From a checkpoint of a small transformer trained on Wikipedia.
Size: 21 layers, width 256, 4 heads of 64, MLP 704 ReGLU, vocabulary 526, 17M parameters.
Architecture: LayerNorm before each block, rotary positions, no biases in attention or MLP, tied embeddings, attention and MLP in parallel.
MLP neurons of a small language model. Each row is named by its layer, matrix (down: output weights) and neuron, and shows model dimensions 128-255. Each number is 128 + 32 x the weight over its row's rms, rounded and kept within 0 to 255. Numbers have three digits each. A neuron's up and down rows have the sign that makes its largest values positive.
A block is one neuron, or neurons of one layer that tend to fire together. After each block is what it responds to, as a language model described it from the Wikipedia text at the highest values.

L12.down21:120088139131118094101180128120109064110148125149149085113150152154115179152144135129117104107124172096135138135122153102102169124173110109192115099090121122132082076155136196156173139131163086090177089139182108149163104150095111065104152134102092147209163150150107130143136088151089169097152115147050086114050156114095109116174116180098030095177160111135076135151146117087132137153130
L12.down23:127092135132143140129128062084217133053114157124213137139158160155124131117109131097153087115059129095092090125122101159149105130163165133123134126131098152127074201137162125093171109091145090171118109147123124146085111195060130046165156103113082060111096126175126156161111141138167136138158105136141128138136130133149120089115140090107128230137112164156161116157134131132179076139117
L12.down28:108126152152068143104153113196158113107146132161102125114160135107129150183138120116124072089109165170173198068113156124133122126159183063139161189173164088087089145139069168117134088130159182124139107110080179151148078135103116123124092092121100143156106095123150152176104150109101122108158067133112146098064194084065178118173193133058127143115141141152133089140134223131167097115134
L12.down33:092124097100106117101139097150072142153115131123179158119089090130083173129174126167100133161148151119150107170136125101184156168100153114125140091142131125153152094140137092148134191115078084122165174133120161119146127075128084099101193141162170093167154171111082113119081072115149116190126080134169190108121136123135157165094176168129090160097163164088078183125094080157191156095160
L12.down141:096148103146116145166119114091146166148083166149169099148138119160124148086201114094134128094128139135116136105087133098171086113197179118156197119145056133121128142155122197156078078139119122099081097203113152130113148165095149081112159136159105128113153145177161113122169140155108139107120144107163145145073093168122176149058103145083119148196097144083132077156120154124159091162148
L12.down167:061127133151101212160059164123072183157109153176149095102139137146160152134144133161073116121151169083151139125144058148107117115113077087146109172133136131174126139185171142144154160086187140075166088114152081110089172164165111080168104096187168129103091088168108099144081159142110153132145137089162050127123120095049138163149119093108211076145159181143115067147127101124150171160148
L12.down178:154106168119103094154087113160116132129137073110117112134131123107130134167155095113141144096152093105078138185076073040169177103085084109107102180094092166144137140101097148126124121161082153182121160103098110104106085096132056083185165100183143155158162105095123170100112131057117136102110057146123215125091164184135180147122106108070122172142172072106102144118131128131153161145138
L12.down268:088110117062081188139213147141192148150103116109109153174058107155141099154155135069114142151113104162111109088084174104201111103112081133105135179167113091089146149127118162091147133112159122147164115070127145128191095113137140080120096093162137095165047148107105122101188143119116070111158068094168095173117151132136128122113159160079169131086123167139119121071103101187142116100125
L12.down422:187120133141139175133112162125222144131198117148125118156166145120146125112101224067142117173139124125136079126146081132097094099167068114127135118098209093110125125085133126084115154127136181133152155172078147142166131119125142155168105076178150090139123098141050078086182142119126138188197078136184146188117171106152184150070124160111135149112085082137100143087099141162158043088123
L12.down424:126220147048109078169066131152117169137205110130119183211147126110159161128135129120099173146131121054146150103102165109139145156080069139147119113173122125087111133098085120113141129088133139127125131172189132117111152061121161135116109119148098116162122071116119062163144181112151099135130102182069094112096104124155097123142141099157107080151106167132135093128117085149186140127140
L12.down429:142110111167150140081174103197157181165143172106095096143108081107154038048160098149102162044111112136147182116138145101143111059181097100166176119146117128104201136123121149124130116175111148123116167159176090159145129076135110175083084132164106075180139172110134082192123117136173190094064145155141131158138078077121112114122096173135147102140161161115135141117117127162098158153103
L12.down437:102057116124090167109155103087154097144115165129138118101142161124134080133102135215152169171099153155133159168112120202115143178122084094159196149169141107119093170084120145138102124147076077133111093109079047121112118148123119075124116080137188099183136145080129120148146152133183162132131139111101128104103150143178185129126121141130150097141110112134158102128168086158166072089237
L12.down482:138107165132107176191108155162095084143093139178171138129102133123110141147114122126100152162141105161114058113143152173104101142107153123159111166130231151116131121150083142075152118165150100136180118103129099173067077176102094040166120109126116160142073150165120103115113109117145041091145102135132143168172135156056126146081144082088118149189145150150132103124157133117143072129115
L12.down541:098188143115148098149155139166063067116135155163135129093100085122146118126098152088101125090103135064105144134133125148106090079105161139115210136147090117152154113168154085075105122069112149135150116093150067109143171161086122153136123137111125159136078115200192195102123118164108192102124180115103092098100160166136139185157095178080090102144119140119155146165086114160188130129125
L12.down568:115104146117151143128159113141121152117103175096155117093156136134152154147135124065091198132143084115147169084137154149188125097126095122122193154102103153138170120131070137125111110124141124146136125083109189169159081155133104123140148181165083111187084113125099089145174157098128134144087052175131157128108106113116130108110151117172128131107128164178148159074126136087224134114164
L12.down702:165151152113085160157086197108140160102163077055151092150115144155159131139130137133084165147141110160111165133104148113189138087173154103100051113090134134089121125157104099142183147117057146066088140133121161112075111043087142205102178104133195112170086136149130128099123124156131111113117169127171169121107102085127116134139138159103148158134124105136151162127117128110100159093123
Responds to: Word-final suffix pieces

L3.down583:072109127136133131134109099089104139173146131138152135183148151171209130131039114087072128100135117117077173127110088124149117111132092131154087142090123171057105179105114162112152175165131095098146134145143171175121148163211136162126152123159111092130130158124132092156164114103128091086131069128098114104134192153164130111138113085108080153079156168137110094137122125177131150145112
Responds to: Word-completing subword pieces

L3.down508:138127178114123149157110143157200093152184179131140190089149145154077161097101155121138131163146101099154120213164080132145122139100120098074136093143138175061179107119106133127180162085115101118134166070153094120078156135154134120143119123177098137079117117128151066118094112076135159167053125128093130127101072156082121127109203149174128159162158154161100186123143116074158151182111
Responds to: Mid-word verb completions

L6.down329:068176104092128150111090154124185104214083173166112161166121121161160137129119130142120129135112134091126125151054138136159120166126106075146148139148091107139144097154138077125204154159094097093124127146147103135109051180068130128149058111159161123074141082106103054185130105107116128137086121108054072133154123149093138092125161164097143165135196116140151106124178153096147092178148
L6.down473:167072142107127155096097150128090117069157214099119097140136129082098103147116120138125066110187139105115163151171139135136168132103128143121180160124151147140074187085125106075142097133116113156141091138137101190108126139149148003093143163127147134152125129169134190134123132051125084178183092164095145127163049113111098117128135156161108150120098106184108074153183133122061136129137
L6.down538:096146155115101148165180097122162098153150094138090112126139222141148164136135132143172130194134134121154119053111116145167130142076192112100122123059132108067130144101107189098165114140118121120109188144148095120118152147156115147100105113159144198106046088095101132126118167139109068142091133128140126143136205177154141143163055176078131158154087105115105129126139075051156134172150
L6.down592:098087095187104125162151142191144220186139137161161119106110126128123164118107157149142150172175067080133132149093189088149141180159155097121101132097118132129151124112140131110169190163179073092161149086122139105084099122139135094102161207121144144135099089078120149108123170055145113110140128126073147155109135151108123115115129124128088102076086144111093123129054151149092135106110
Responds to: Mid-word completion pieces

L6.down64:089105176093185095125122165162165140134091107167113132088161106149192112105085146146156121091138159039116089162114097179098105092140100161114115147135121189141119119144134160133136090111149080092158141090133120128118117148106112128139124181108081125096063191114122154079147100147121135074098132099180084069149129087117147140177081165145078100084167156106085157145146085137105186082136
L6.down264:156130060115100122123139126123149067112119109132141122109088151136069102143147120147119159152153143083135092086157154089134161118163136113108145143205116111156125106123085083079080139135184059146087148089100130099159116153105142164071177154150103094061141200110176170108137135097114076086128136144078154127120171138130111157107097088145154174121145144097137101118164083168079117112118
L6.down513:128128134120059133127118135097192193143147143143074073059096125178137088092087153105114133141068155193132104085129158135150124168101086202125156161108068093099103143084152129123126144081148114148150144128117183141084080145165144136156113121133127168096123140097142072096089131166129115137179120116129157127122171155121120090105132135123100104166107171071073163147146138209134102108119
L6.down541:186106078049127151146064108168140130153120106080146121118177106175092117104137181159141090124083163119122135132171155140125135147116090123133144129163157112109124187112142084121154116124106055160128086112105107137133172092124095139110163102146115136057184133129170104188140185105124129177110138086141121160111185142148150120158136114106137093091101101118079130110178170169164134105113
Responds to: Mid-word subword fragments

L12.down66:153065140095118125138124117123106096075118113094130168146157105119135188154134109180049123108114105164159117062158100140113130128114134103134194173132153116131137208159139082125098086099126094105113107095119179107138124158114128085185137137112103135100116168129165152176159127110158148139074165091165087145187128142182084152178097110164097082099125129168162155129119153116095131117198
L12.down73:171064129106088125160184151158166136103082108120084149162140141124113086116147082165187104088137149134178094198113094173155103137156108172158110115117109146108142133179106165131120112152122106106171118137149115085131132123148109110093132099085107118099094078171134164124105114092147189083162068108176115161084153149059154114138132134099102102209165072149160158117088097103132117108101
L12.down80:171075081139147077128133117165129076150160131126114135150051094125114118147134110154117111083088121123158143060179111164144140172148073068130063130147145139183111158099198137148128140110129111165104100061145151160165101180163190060171161155119107159127127175160105157118145138088142096109130112135103132125104090123115062146155133138243140108103185104204085054118160141078139100185093
L12.down85:117201145142118092106120116092159103087158110173151203182158176035107103136135125152128145128160127068084097148149148163148127158153082228111101117146113112120144140149103121085068140101206142115087083135117059070124093115146155166113162186158103117161175155155143165118153176161116142106182090102091087152122102118063136115139114137147147138121132142109113092135083235181137138148084
L12.down96:093160112110125136106089136163105110132137098138148140084106036051175151137161197129098159163207117158088150184159213149080092112163134153112099120080134124121103087114145132127161118186072206048118154142134131117115111129087150212074105122162154071121118156195136140102130107130162130160042171123136110152111124111141142183152124087098125123150100103100155162139187163108150176160129
L12.down113:139153121098126144099117126165141142133114127133176176099140141163111120186157141112141081117141142126120067043090120152128134124137184153056133104138125180115134090130126162075114086139072131164135115197094170125053116146081114136127139141095160177152032141160107121140117087180109144130123176091094145078163141054106099096183124166090126126148173145097124113140125116144159133151152
L12.down201:042083104115170132096181192086109144163126068154156148137133128157081152165087124117097104096141119156091044137185138115091165110131132173150126131132136082127127133093115130156101173067176165081110122129129158187153150183135071176129155074115125129156160143099150125140035120168110150143131139146167137094155081137120116128138122171100107101114122152129122088116147102066084128158149
L12.down235:203120183144166124129110104046165181184129122116152157079116147145150112129149158094098121166110086138128108098077117170103110115093115184120112144157097212114088110128151098152172188098168102142115138094148116199114170147183097121143127133103097132122081116114156146134111109176093065148187119105103132087184184165069113072080101121095077121101115174173125105135090072094077115101130
L12.down258:106196112122119094150132131113195176119164076148113132205158154104089112153131148134144173098164143124112079108141057162138110144115179157147088224039150110152113111059149132128161151079084165174150160113140182132132107110148187127091136161083106121120108147101177148180114140120145120185153103118116145094086131186065129159128127137067093126094083077109100107066075138141148138137126
L12.down270:058154171141100173131169108111159124139135112167166152122122079141077146170097163125070109192111127134068131120089063157124161169186166134169167130091116089107067137176100117136159118064153168115096130131117162140143144171154156097102146087136147099145123090135090141099123137116145142121180134092161154158076130102178169084039089216125155167079138126134232134153141089178156170150170
L12.down373:130135161127073161088135108125158165095154105128179174170128143123172140154114117156099110105134153161110105143139067105148137088193124110088141106083072095140145065106085092143223129144069176127079175168139108093141098089119171112101124137130133136191146103175068078118148172103139097050162181158100093156115106123089103171096171137132132101124105120110117126086162141100127076155118
L12.down512:111110153079104141144151131132122119085106094130126118124112124119074114135144135136093080127134081135103105141157154177064128207155141233094118113055097173132179184149123055102142158073152151140114130127180169152170152162140177133151097121110141109200122106144123164131143108107132176174129166180144135131149187116143154120173094144109066150143171069089097147125137182178064114110091
L12.down545:139153100141201156111085089108114115094139096167129112139029123159090137163114105116143138139127139091115070136096118127087165099102095150118085108153172123133123192171158071155201155101167198100136148138135088113106132162139226169146090195132083088082141091111146103139123210085135088134158131122151115150112145135076147140123132125093144135136165154111102145127083122158109181141106
L12.down567:090156098187159136128113093126152120170111127190151171137172080136139062114094128167122075142147141106107112118102106143181161159037117106147146097072134096092094142091168128148193135161118137148127069122107115137094155153123146105140137095095120094066097112131089117140160172131125125166151134153136157131097103175074145043116206150150152133134139187100216124125096089139149069119115
L12.down569:103119121134210149101189137117129110114153101088106148111120153171113109080162173049099102120164116139166139113170158139182163119138064115146143102148148136060134132134180110097172152194088135156122187168150099152154169088094174107124089045161161144146141129176176144145188094112147104176162105120142131136091094091111122088093135107123144126137166164085118119117118099181148058107090
L12.down682:160131124183129135119096105133162146109146137189171162109118116169107098133184128113162089133157209167061129139102113155114085166059191086140149117182184114102154134098130148169076151170103138161140137167145124169100049114140157065183138079096149106110132165153097158091108107115147117124175117075161139133106116158124080132159136177159076135143152084110156104125129114143149159081082
Responds to: Hyphen after Arabic al-

L3.down376:098127134141141110053122138130099149123114135090147110174125143152181166172089132118112183081117078096113107177150129192147142089062104124162053182107111164145135113150127143099157170136118203157104167125158094108125094174172091150151118131057098094059108118134128238151129176108134154072101143139129139109108138083139124141115100161091121135114105091134110134070112083138172129107188
Responds to: Mid-word single consonant pieces

L3.down339:094091146070120131152094116175132032126145149103186134082079159168080153145089139153109122093097154160149054123144101104156110084141179136105153091112091161124112183119107100129151090082073155080168129148107152111116101118134144147109114090138099128072105126152138066155094108171230116123110156080103159135087171093165141167114142137143110088101147120132146116061155114140118128105131
Responds to: Early word-fragment consonants

L6.down263:053117149133153145155140131163172122112144135174121131221104130212134131119107145079134160127062127146141093122112112122149121131103122138100027116120110116146153122165119108142139121140154141094125119128160144127148122182109063156132151062204135117160153130102103159145151082081143106160158164092134089110141157064090167168114134110138150137117161106116176089072080096118099189126105
L6.down268:063142093171151119153158204179172153128144155161160133122155180086146126129140140112122195142109147110087152144095083206081057106145136167102129152101145153095098076177100129171104143152136197086113098109124144135142184094139085116088168133152140178140125086164133132184133153121157157129091067135065163114117168156077132160076139180095117125067139116138078120112085172108195077114158
L6.down426:127140165063095148132114195118104105109129139169135074102093139114083162103119089162163138127102125150062193080112080127180161066113188072153201135127134193091078131119118120087115105090088127163099122126145137144107132101160106133102168146134210142111110135176115112170115172123101140153151164086131166132134123155117139068094118148137155137101207131124173108142104063095155091143134
L6.down438:087111107111116120123098127255139121133127154092168122142203106167056108130139131057123119180149072086125179062157109155127124156106143106116143106125148150128090147158146126100138059133102122125108153084135125130065122101143093116178066132128166173140128121151083192155112116160171201106075138124105165164139077136171135069077115132141117108150129075200115033138095091130107126145056
Responds to: Mid-word subword fragments

L6.down24:132161127138102109084103178169115144213133140072122065087118164072159129149130086139123136138176124119178085124159117144106061166085112111148127105114117134183150146123094071164130118139107078103185141123135157186103162110101147146159181098063097114150116150163113135137143128184151173159047171118138134094065165146077180150119070155193130203133108101095112166162082098164156127122097
L6.down290:154113145138084104098108136148139107191111122109136091120109154118139080100118052129133146154129105099181133166150087138138131079127079170147151089147146179127115135078116043138109127153106098158115117125097109124101110139154120115110151126164118116141124078130164208136057126102148162089175085114112144123140150175092125120093168182162090139149138090117165131191119149117116167154138
L6.down446:112110088144122118104182138186068123134110176116078124080076101163110112142132126113120134060103125176169158144097156098121098158143122125134134113123165140155138149136091104160115084086090132170155113120113200104103146116157131175175132201153197182128075157131173098096030151135101105112135177079152142136162100120142130129149109125185112122195136089148107119105134115108141106088135
L6.down591:179055160145143165171139140152146135098134114185120155146071091097074141159140128057112156158138139098110118119150114121144095084157150131106087103156164161145158130158121103157138070102147080116123099143173157163099043120191114150103128060202074171140125097164165118108127059159181116103174149159119137124174092129088129146124149093110125143160124105146117108104180127103111134130134
Responds to: Early piece of proper names

L12.down39:161132162110098053138075171096115105095134130146126167159081116150132175151125061169204182181124190126132164074130145164156185118132105151057129121081084135122095088097130180089114134154136128157108101129116121122150105135129100175056119155138110120178089107140104136096154111043139117068159155098136158087169140038135100167175155148163185086136159147163139152103150139149122154160150
L12.down128:130144056148125144203101146112141097155110133106174113141187102151192134101120064197162110147123138154071046121112150128114105121151176091140149186105127139149125089116090068098116175137070128183130138085094114134034091159105162157153155126102120171093175099162115109141118147174107132177067134081121175185134142147156117194125113110160144175111116103144141188080163161168115137143113
L12.down161:149179134153115122155096135110144101107043074149110166163123104107129098095085162148135123152115157115115131069116133112152143116109146065115114134157122151100096164118129114125203175150079136116166164057120080151154084151125133078139097134156109135133095131124109174115074099127125085144113131081121147183079071148159093113116136111154098066117158175066114172148155171113101118162175
L12.down193:136150126099081130149177139159119132142161083155133162135143141161173079091155135063120103123096189100166188101161160188112148063119175112108086156130137107130106167093150132160185150102082169105115086096122139100156080109140127088180113160129090136075147121148148120122153143126128101151143089084146110138164129109136175112141141095128123136143121074115156081080133157165136087153120
L12.down294:208111083136124123135152120165161119061165102137127138085197097126072190191099184145126110136133171147133060159092115161125087145149095152096153109133105077130109158107145111137094104093073138197111122179095122094098116115090136089165149085067143154122099128123126159104106130185112149120172159143116186101090170126130130122107105178172104077165103105178103134090086165119114097127136
L12.down313:109152089120201138103067123134094159163208069127187111142160092103139130164134064175167108147141187102142132160090137184170129125088087124190142081166129157121100101108120118057143102128112141170156142143133121086084140155104073121106109118144144140165111105119109188141144130158147133075098118114098093159119159120092112131099150130121122123130087115201174156170085136087184200148093
L12.down347:113105085133092168120114097156082112088094191134163107185149158105149137118132107133097061167124108181144063147127176182078128107156131111149191195119111112132130136149128105163104124164101087114206058130138115112111075071159097151153152065149111088076157155072104156143156172150144146159136187096102128149127058114141163093125148141148154112114141163153166132133119129178132098133146
L12.down387:132092117143124088146136114098137174076173081155132128164128190204022097159105107074104086142084130094189065167115127109173085155145115100076137125098145136133047122112136139123090166119148120173098173151204110108075153132160171155118121039166115082097180095119096099162118115130111123075126116132120182150136060166124104123105102147105109166175138148098132108061148161139142135078148
L12.down414:137139124152134090120111103099143094151111083128041145177102135136185062176127144124168092074103201092088212101143144140151108101065091120100133083192126147142173142138123088119091116110126157119107168090100119156094124159110120103182191101102139136107127093190138124125085103145160144176113134072112096079183121160124142138165135128171130092129137173116101099119182169088077093145119
L12.down431:176178130163156088164104108136156115183114109103150198129116094104091082076117152076165051060113168064081126103099126158156147164115167139071135142159152089110111159111125108097113187116095091128141151129066093102146114164117176086108189123169094172098117166111086081101143154160087121130150111070131126121103109174192125165127172125129152178168146122104129127094144193082160164124141
L12.down442:080052108142171102125135141135096166145166218129120090180106176173087199129111129089091137139171087118095115118171131118152128171091180050132123090116128145117145133161120114177137122141142155106139133121135161165124167068114176085157131099067181129094148174114162087151102090194125112075155195156123107131170112113178168089120181100089107119115103116076093082110112110118154084126127
L12.down526:121095150143098191099121163137171195111159122062156099099176100132105100139108133161055062146131117111081123128147157172111113086184030164152098110126167169102109106109108080147083153126083118160103171173153102123054101146114142138081111134074146058131148094144120089118133165166158155184133121104130189139126138114107096075157110170100124115159062141146145146127106108190137135094096
L12.down594:137141099077067099171096080151105074087141049110129089130083157159133072096106166118127110167170123181172181079149178123133108124173101118139124116138072142103097159147112190226150121092111195098145130171129131122140121154109152066153114123170098192064093149078191091072152114154125170174145145119142152164118145176153104098071157120141115133113099112126130109149135175203216112150158
L12.down597:098111080147103112130106103172199131101161137135162130177123133115040181141144097106121134092085153163143209132151145144127157122104192125126142174139134081141128145131099136150183156176086115162136129171079167142131145167081116146089143105155138118111069127130052059107161126084171155124139089171103118181091129068110173095151124131154158136157126120188113086086166117154085128131115
L12.down609:146139089088117149121166108107190152140141127095080158085169103122104151152091144103090141173084165170065129163126152107146116206162068144118071180158108144097138141144146125176094119084137101117103141224085113125100123109146103137153145120183096097090114159127158076185111155153202073134113133122178093172193146171100112138139075181109120123134119058190108130133141118238150117138108
L12.down618:093126176087137099121060095177136088120135130072151127128108082064171163089163127144099084110148119152183138126215153141063091158132158143083180136108169189123135131162121158096017099134052116173166135146122123139138116189136147101190034174138148140116147151178099124135120174142137136134122167096113113207121106141196167063104135091078114101093143159147153139116153140149105165110091
Responds to: Ad- word splits

L12.down6:117162083109158117090143117177128075058152158107093096159135149124101124093101152138131176140147136186158116178142142108178082156149199122181125140102165099137135143137146061141135135059100078112123119074192158146183186099125109190170125168133124119137139166125090093125149081135133188121137137185150122123116140126138125194117158098140133125149143088157076167081121119114053142111162
L12.down38:138093133152119122071133096125151115068146159164122147120157093099191123080110088153159118126130173140160134096102099209170118127186128161119143126142171147119124158114163103124140155090156089122106153097123140132169118146182159118125129133125067135143110149110151111166135184150142115099141100113129076125127107155085116132221117098178132141143030138117105150116123101103129135088126
L12.down139:124181149111139115077101095164167147100159023129180124171185099114128130163091137125145139127124103112087130182075093175157129129184152128148118040112146145116152144073093129132136123086060174138108169135123114120113174184081123174063091094124147137135108138129103111166107100138155115121166116137194143136132114161136148051100122176104149099105136132134143177129131087148110132152035
L12.down159:178156169087154117110155068160123177097124175117132120130165095156141131137109177133179141117119131110114140101178118137094131160131184062166134150122102171098146156111185117086113053096123107127060152109128117106154125128133110178068075143143074087134103042150135111206103125141108176157156090149153127158109138115169107092144135083148135177104124124160136133196142063117154093135110
L12.down160:139161160154111104104105070095204147133135133084150149155133065118144159103129126035109136113123168097122137108169110098091116189136192133095125140097142097106112120155143122119157135156116169148136118142085135084086154140160131137132127119112162074136147082124118155125119172130145130157045124174107150176149125115130144117115096149134142138132106129093095123164137160160089126119123
L12.down166:117155122061115109152104093112126124096075128134140159111137073138155124131096076120141136125107142132093154034102137067110123131168166191157084151123116175132133153125107157087157078150167124125098159096133125143066141165132051145142092125103126129119140126165098119150098152069103078128143172146143211102178102188148114123172157172188122143070149148122097112181109069108186152149161
L12.down247:115100091113146118101172136077160120104162102095087174141177123104113099151078120130143124090143119192137146109113124095090155133156122114181147126109129115117158102174088093148101111089173157178113130123108144102103107127158177179049202172193152048080144155086163113117112153100097148125144124139138135136167127128193165114177130131154145159123120087084099123117129130142108139140091
L12.down275:107123072175151169170088117176079161155178116120134199096138100107141145120087141114155151096093134120101122137136063157157127159130142111131101178147178111109112144106131096103124073156137089145096113078133179143088132119160078110132134120118125165112090105110091126117203124136129103089103086152158119151122153132178094173133178108096140165122099134113127122109151146122131124146140
L12.down279:085125081148130154094132189163147099128214104145124178135169136127138126108057140122115171087118121111113174185159145132107145158103096091195121140168161121105164083133172118100121152118143136156135192125132147178151170184113079140104064119200108127157115138116141092165139072098156148102076058143125096166089197158140147155074109097052161124123099111057088157145201119103107165092125
L12.down284:122124139087156087083137090094167144117129079114125082155148109149112155037147202120058128100143133166088151123153161155144145089186060092151123145145129157104170114098094096086110141159135168163150125165057122105104101145062108107182096177047139162122108115140037124163140122152123160104145083143138163161137130156172150126165191061077160078177115155142106089125167116098100103135153
L12.down372:183161157099128122108122098091162126087143151102123098173142097114096052055184144131158136129149072097120139160118104123112145130148164121150112086101026190126096075140136145124081128082152141148138130118086093199143129108139147145138136145124109140159093119093149086170097098127100114116142057187232145118155152104117099144143139116180094165136125095189104149096153105119148137151132
L12.down454:134104175114131071138089066157161188175156155161149150165090134184144127129087106113115123142129106148120109095067138137086159188098179166109147171137086168124104135167170190130148119111153143114158147153104114123135111161113103157121159147149153066111102093133144101198153148099154115132073171092108152144155102141084132137115068057140108067117143167088164155135127115165103159124164
L12.down470:144128139140127110066113094141102136117138123151136140150145124094145126057065116130130101149141137137120116067062105130134072117174091193149140143190112094133138095070149122130119138151121222231101156155112090120168142098076121067104131133187131067145109165138157153132111148147151102203091131089137132063149181132161091103149183163112127150142073094112121115141126091140091089154150
L12.down495:143142126074165115159119120176186124103096153083075145120065098135107128105068117127130146110131110117116112058057165194143166159131081115089113108102134108140106115139175114146061153159149123152074158180195141099152165094188155091102169169165141104172110048109163108170116143100131112149086123117078125127074096115166134105118154117128095113118118123122096089105170107129126119155102
L12.down585:173102176128099123125075109148152114069146117166161150132157159136097146219103075151158123125124156149123118159100105180090105159104166119117141086087046115133084157157136117113158156144113088154148090192165147106093081117116099124173097168104176157163129137122192150150141177106162129087161122118160123110114143147089188081101117118136098160137116080130084082109169156142141141159198
L12.down628:064109126132146111162153093163196155080162117170156073114129119142145099074082189096171082126111176140123091086170102168140117112119163138109135149110169100075122147111179126102144132162140110133118168094099079177145153155094143175145121092120111125095107085123140072142120135133108117126180103177124126147073114139105109130145128099169151150141159124165138085116058156146155084095148
Responds to: Superlative/ordinal endings; infobox colons